MLP neurons of a small language model. Each row is named by its layer, matrix (down: output weights) and neuron, and shows model dimensions 112-367. Each number is 500 + 50 x the weight over its row's rms, rounded and kept within 0 to 999. Numbers have three digits each.
Before each neuron's rows, "raises" lists the tokens whose logits its output raises most directly, leaving later layers aside.

raises: "9", "6", "5", "8", "7"
L3.down1008:512453533400540465577542482483509516555510477506564519506339535548516588512442505537516448506523428545496549502429479551527439497492489463476545541496581431579418480492594402516477597363494567515429505588559524525468530512442468452549433462536513408500524636467579434449504474561482499472532471453445484473444566537542473431357441452388502492545547564452452599463439467503620516539491527455489605542522490520486426484506482472543498484456469488483494515572488508428427524516550538530339551529534434452437549508507498517434528429520475642496574405388584476535518503545545472467490535623521520458592522452443472502519559442522588517515530414440445610465509512583431420534568436443565589513475597498424574467602547560444531450507504512483579521528498535552441538477515554

raises: "1", "19", "9", "5", "11"
L7.down1113:502500508448519454481517503510471416504497486580555482539386534500540619552469521527477469540517475478486534526416517530491374538529485494563490530503616471562476451486569484608505535438552545492496486510552483537474521571369571511512457503498516366528592590505580498576480560584445463445515490454491467470502537420543475367523444482503513551498509474439506531492481451481504538500525487479435549609540556573507450449512479413505494544500525477414536432555490454458544534510544579569383557511575514550489588515473442522427443480479506532482504446474533549547528511510516506470491513572538433461536486448483574498481571571466481420504429410415506554418479429553440495498524352454553580506538561433475556453554519483455535481384454505529656581525571541683497542453464581

raises: ".\"", ").", "\"\n", ".\"\n\n", "\")"
L4.down357:538524485494481500535501478490433453521553556572447482458460498570503571462518436479481473541520502439481510524559376473496457484386533649420597501538485536490446529511502516608510475441550553489492575493503507531502407534525503525507536409476527437476547513517533415585524518474549469443494597491451512477478512515483362440476459545461520535413464493456491456467448581522452493447517484527472489497563555463501481499499709492525406422444497522491506386504470477392515494525478447497466520504498490459465496519541578570484464560466464531490541504505476468489489355476516506539595468473472521511497472437455514372536563558520560423485489546510461557416560475474464574582559516486508534562449528485492500504545525454500505589422523463499516533441429507485480577515507553

raises: "\".", "\".\n\n", "\",", "ever", ".\""
L4.down189:540598492443499467521562651479501490491498492445547507479438462602435500470426530579573549598475505572420406423543542454460476494473368521464449480442468569489457446513484535416560466538476480543423590490518522480530469541504463510471491477433496456490546493581510488519469533560499542451511545513503458535417496510416583427426519535427481543476502474505465491505450538509502471549496481447444586487449484495492470478503489449540530536438593542468523463421468488540450471495532599450481457467504512567524470481547651514574507488506483569526490461507567538454466439458434464441486479463529452512527472514549395497547593515513665408499599570506409472442482537489581530513580463513499470563501603527557447602533516477540519554508506508458384491540503555456452478499621484

raises: " himself", " his", " him", " her", "ounded"
L10.down1418:510511461546433462523571436575489456520494461539474486480443557434516431489507448545466451474500402492459473513567471442428485621467503523449429550482470576437429466493562561572533553478501533473535563465566456452506507410462454451482493470526504526470506534481520589446379465483475587522537418498527451564502394527513515588501541508534428495559489530460538428450518533436519524575494472537428565569523466472414549494491494541501410493598503525570510525494483525390512571369522508517579520496479538486542498540449474530479472516502509643580443545521569523531491489633574520541460590495460458483400580466419535551521424546538513506410464447501531571511538435515435568478472482557432526426514616449414564529520533473527463514572537483426409498474536449567541509500529504

raises: "====\n\n", "====\n", " =\n\n", " include", " ====\n"
L7.down993:444567511459490490450459516486361487448427493452528508490461497557476461565461490563489498477452422529426552475515460503451540449478510538496479574581567553498541620452494553552435547379535553465483608522491554572524514534528523521453473457448484445532526362565489489440477537491443534435542521456545433492477594504545533520485552489473545507456589590507565473465570529479469519531584472514524530596529623492519462509501505528640524610503528412483534460584581437608444425519447487425530607466519460576515550497483411487539420517539421453497461489457458478457455514544433500420494462511460512544461527528524499550499524453489493538521554457511561408586482482475486473474496566574516475482548538535489491452542462505467528505490470389527582498530589444430562618431468520

raises: "\")", ".\"", ".\"\n\n", "\"\n", "loan"
L4.down916:530537521527522537531500521510424484548513487540452505445445446580509576466508488501477441584548525463489528520524364459474496478373507672424606484546484559481431548509522505588509496518517499494493537548529534514461405475494484517474540387486521467459503503505500432533498550460578473432477625515507524476480521494479378486488500514440505496481450485471459481495452616509493446501534489515488466457610455490453469500511667512494477462427498556489515422498439448419545490508469444491437516549497518456470476503543525548482473526500449527502590501475481463518495367539488485518543417456501523502524413445467484330540532510519552468492518575488484580465580462480440562591500522493512538562471564490510516512545537475489512561441516528473479461449398502521505594559528500

raises: " him", "romosome", "Population", " his", " them"
L7.down702:561445613482471478452521408459512417467463533505533506555459460431439473405625547489459485473525460538525505434455524519432461531524605485443454433476534500525484427512475501586596480345520478445407575597520560437552539442453468484486473502459509558492448489457482482369407389463484570535515436484539535502511500548448462487478379476472546544536543467431477518454503492534496516556380544503569495597452458447521579445518515489519376413500396653535432578418564526509461420498451539528469551487530558508514536537574466487551497553556505577510453560458567505494525490542497560484482569470502627455488482525485542523502519411542457454494463553516419561536519480390471470388516525507442460512491608504525525558432377550514558466560491538488452553543528539529546466422485550

raises: ".", "17", "19", "16", "9"
L7.down410:540503570472533461454508498374519377526519482515473558505462557519462518492466545432492483504544493468503550482461521529506382503459488533548441479547552505551463400497524459626514466340578633499480460491519415489445564524406520445470544462451512383532534539402600463470521423566526466542496480476465572415557624496578498458437456476524478528421512532492404579496421500474610519474545530481436552483582476510474511474410545428495402518434519445459505492544494455446549547515491574497500497526533524493540461496449509520459398522434442560422509464422558420560513482471522445456478500533525473523484602435463525480530586581491547488439456467532548584486523508549534474536593401457524633581468546449455490512519551536468508510446470481558564564540514500557483519469552513

raises: "6", "9", "19", "7", "5"
L7.down1103:498517543443495493567485502498542446584554437512486585512392546502564581548458533538482480517457529493491591524493478503517442511505469469500511631503548468540445482504544418598473560513478496518464458559498465518432554563435528445516513489502482367598537617416584475481556426566475439518474503458468490476482515472549460389411481441460459561500598500490503554470431506565550479505562571402519601484566545510489475487436521433543509507423444472478514490548553454421451543456522557513448608521517447514446524419523520521467436439485436611476534486464563495538567502487562532465505509550546416457526584441485494495519572517518596515460500394451452566405522462514490507536573292451607630560487578452469560478534499554462514501419457553528599560479555535575449467544464473

raises: " announced", "\n\n", "====\n", "====\n\n", "rator"
L7.down383:464563452409549513435586505502510518365445463468526460443450430503495508391483519546480547523475422446481488500620512484395390374556448475444472455603516503453427528506625590557557467481444563555467480472504501357431604566599575468515478482457536396446487464518554508532478405481550504564475517529435525504519585512442534544393510521485521532523442447406507507532443476471477473458516449536558505498542508521448450467477492457553572525546466452484549462594495447446473460496469349498510520503501439493468513520526443601459515484527465492447477473418516463413502552562452511555417528494477515499528537508489580476534478528432505530593551418530544566521474475472494531542500529499478525519561509449451521476542502481468458540479551463525434425496638453459532575504566443

raises: "igrated", "|---|---|\n", "romosome", " chronology", ".g"
L4.down979:462500499474459474556490477509544285459454485539584450584494525432517502481641477430551515485438485561489475486452542460479489515541504366576398457417524461539554360513561515732496521319420655517527536521456514458503555496519523499500494537507502556493520577476547515419494530447463521495586373475497466517532499471534398522541537458486536518511639571519501527518541434539487569482546541498502467531437517492543610543439422408507451489561524413450491596554504533520479470511471535452507515485451522533569532526507457478477470546505547485412483485513574507475483526528454521481467582525534463518448564546538539599493449448488456544466523470508511486506491528485512463412459507540451486442488530508537500441490461585524511470538500535470605525564559512483435429420433485

raises: "—", ".\"", ").", ".\"\n\n", "\")"
L4.down196:535508458549501515538502502491423524528525509539414503436453491554484556476494464493476443547544510426499509532555394479498498504376509675408602491563498558496414561497490496527506474500510476532462541529499519532485380508516481508498522420485575454487498515523528425580497527449561473438498639511500484482482538557460416482506446495453503498447478451459493478437458562483435457480493485512469510478598491501492495526532672501516517478471500537515512446480473438420538467481485444542460518553491485457420486527543568563483441521489444520479556554473457470528461364505496518521576421508465561490519450460429486345528549545507546476527522542516494558486544481499428554593509498479524499545468545480529520471535536490475485571420490483464510454444416517514562604561532500

raises: "igrated", "ameplay", " Apps", "romosome", "esignated"
L3.down426:496480567457433442506511465458551307442465487507492505572469533510549489457624559464492516481463468523556497491444547557504517487546499360518432474410551501521509416544549495683474492324491676427470488515518504482469586480488546504548501502468531561507506545445576547466449429509413503570545422487493513490464498501532416507464472469477487563545611545541487600517540411568534541471510506498494457541491471484499570498436461471485514542572503453416500599523488519536455494454474527456505524555485526544547499559483362459465549570494430498537510513479577505403456534516492501466513537521515502478475534529531478610515490411497409586411481466507528551569443532505445434480503554488508510470496499489503484419456504538504483386547540535538513551552469511461500390377494513

raises: ".\"", "\")", ".\"\n\n", "\"\n", "—"
L4.down852:516543469522498523528504502461422482531522545534430487451472475568481571441517512471454468603576537430512536510582375498511494496358527659407577480569451522472407512510525501551521433491531530531460565520507539513487419513484506498484509407479564461496506526532536438558514520458582478427490616481502505486503531532449408482493457539438506485449486467445497463487461562486430445471528517512466473469593460506492460547543642480484445439457501599518506445503460452418520498524501446522461475534489499454440461518546599550501466502460461551489556560505491459487499389517477505498600448451512558519506439453448479346536528532526567475487553530494472596477543453504444589595538490482521482533440555512538521507531508490487511540445483514493501472442417490484464610482532532

raises: "\"\n", "\")", ".\"", ")===\n\n", ")."
L4.down1256:536502474519501478537562531460391489546542509560462559488429463556463561451570500476455472594560501500466525540515373472480499483373522592421591433553493557559439524508548501598494436411538518495461563526566507504430466456512515472501481381462574465476507545460583441527477550463566463431481598463477521484518500548479362458455449496423458489439485497463490521489479577466494454481494483499485514461572460494459504544497647502493438444446493592519542454491465434447500482527470503491443522540574546469455497540526579526471434543476455547484583522431523454502490361514446500521572444464474542519528406470433505361560552507551517476473555528485447640439544486500463536543518516473502531562454566508509512503572522514500493491466469494492453508478345509505466563466529512

raises: "|---|---|\n", " ==\n", "abeth", "|---|---|---|\n", "phab"
L3.down370:554464501516518483470525529434594305526451513476576506572514530477541563475615542510473460491505498550503519450495532513468521461582471400521394487473446541550515326494526472638480517177460701455493554541521408513434530426469485455483428546441473538503520534489565521504433472547457514537503518493493536533498509576565503511412419497582433561501544538551449558540504432466469477456492495542503475545493483549488463520477483482526405553521539454539526591497542513561461533470524552463511557480534482551566491516522410514439478534523521500538472513469571531457423507453527458505473448504451551525440497529497472590473517515550494507466475531478460544507456572509565380444503518521498498465598558526523429446483539482495478455527515462511570561548479556531487424344486563

raises: "romosome", " chronology", "igrated", "esignated", "|---|---|\n"
L4.down817:492456544443499420503495549480511315411455495521559479583540511494505523476608510492553518502474521576450526483394538483455514484657454435584434452425489464544578382514506499713500513283461651500497496506520498462459568419464529452577504554495506550445515519498569549466462481473456494622506363469513510510528445480548468560540487503521475530509600574510465552512509403565553528517497508513494467470486477493564549487500456473545487479534530412446512579499464531593474579509463601493517504497501516548517481488446427525472486495472516516523455474463578574494517511527472460447475599466523465477483514508517478575523480484558422571492500410511516474474460551474545452405479523477558467448523531537435492461446545547459497414584492470511523493576541578539449422458492535

raises: " chronology", "romosome", "Species", "ameplay", " ==\n"
L4.down261:495428532478474514490506465475524301450499470479473463559499531413518470476604529471591550499461529550476482491454586464496506504582475350560413486457488495550593426516520505741481533284465702495483464569513482488463596458503537466583469537534476523477540528443535533447508533528371489558561454465474525529542485469553437555477458472512496555549547528510516543565510420543519500449456530491525526507461479511530586517452423490459455571524471449458473538495523497568457534494519516453548518505454522549559527475477439495453491551469492518447444469505565507496518607553456483475466530528513466516471521546559521626510477468501513541494484449574521548552464510511522443429473520499475488470556531521505472507456490565523477462542483476501552505569564507522466395412499488

raises: "|---|---|\n", "|---|---|---|\n", "ameplay", " chronology", "acement"
L3.down461:487485526507465488456556507481527344480403537503582447591506525443513506481559475485554487449438399476499533479468526496502535501583557456579401455434459510540586334571513476740558530313490560488499531515524465489533570398509487442526457531455530544480482464521614513508479485567433492556505529475553497521537466506515449485413525493535503508537592500560403521503562405513518505454484548483557469530444459546504473569479467474497453537609577511491484645487548525528478514462495521499487455450482566583608493553484467519430491509486537505561537516459544494480452531488562472496481479512481518415473530460486500530490474504532437509480441515599519519534431481507494466426408513484473513473562492567457479473461490539483497405484506459487584506547465552506500466394463495

raises: "6", "5", "9", " |\n", " |"
L7.down458:553544519456487497491520488470547398538526456527484552537398581492457572503468531427473523466545467484530553452495528491551450500500467470511480543517593479540500440496594386543485488424483565537492454532575435523538554445414488430493464493483484393587496592379601468550474438590481482549464474464463517477505582493557479462378441405534469589512540507454438508423442508454590534484551553445491573557512547580522511481444538375577438513392421532443484466546492467450547508483547579499434577488523491472429478484485442506484446543459446604454521449492565455591453521486510543537480543528543550529492595430454544467453599555509553488500435412476482659469556500526471461512567362468521606550428566436477509478556498526524560475464440463499601590527480556616531476482488558

raises: "201", "\".\n\n", "\".", "202", ".\"\n\n"
L4.down657:505586590489398461414550564525536438522508417532514443570366491440566460476602418490468549543480522483566482538456481510488486490453536505487494445502471420460492481502536533545479579496471481575516599519545541504475519544391519590494400500469547572498525411507596498517462467547523590418429528463570535434503530616433536422479448547423446525456506495505545474414423465497469382448483496516481584436465477513482465436424528475553494485394545521520453458461435457517530517398469541505469521499562503554521495554519706556544579463532505511560474466521540455460540634412473490515510408514492509499561528457481368507449509488530573445528506473542529610469531576428482452501562454492489496536485509557404470455498560511543486488449401448524486508427442532527473555580568475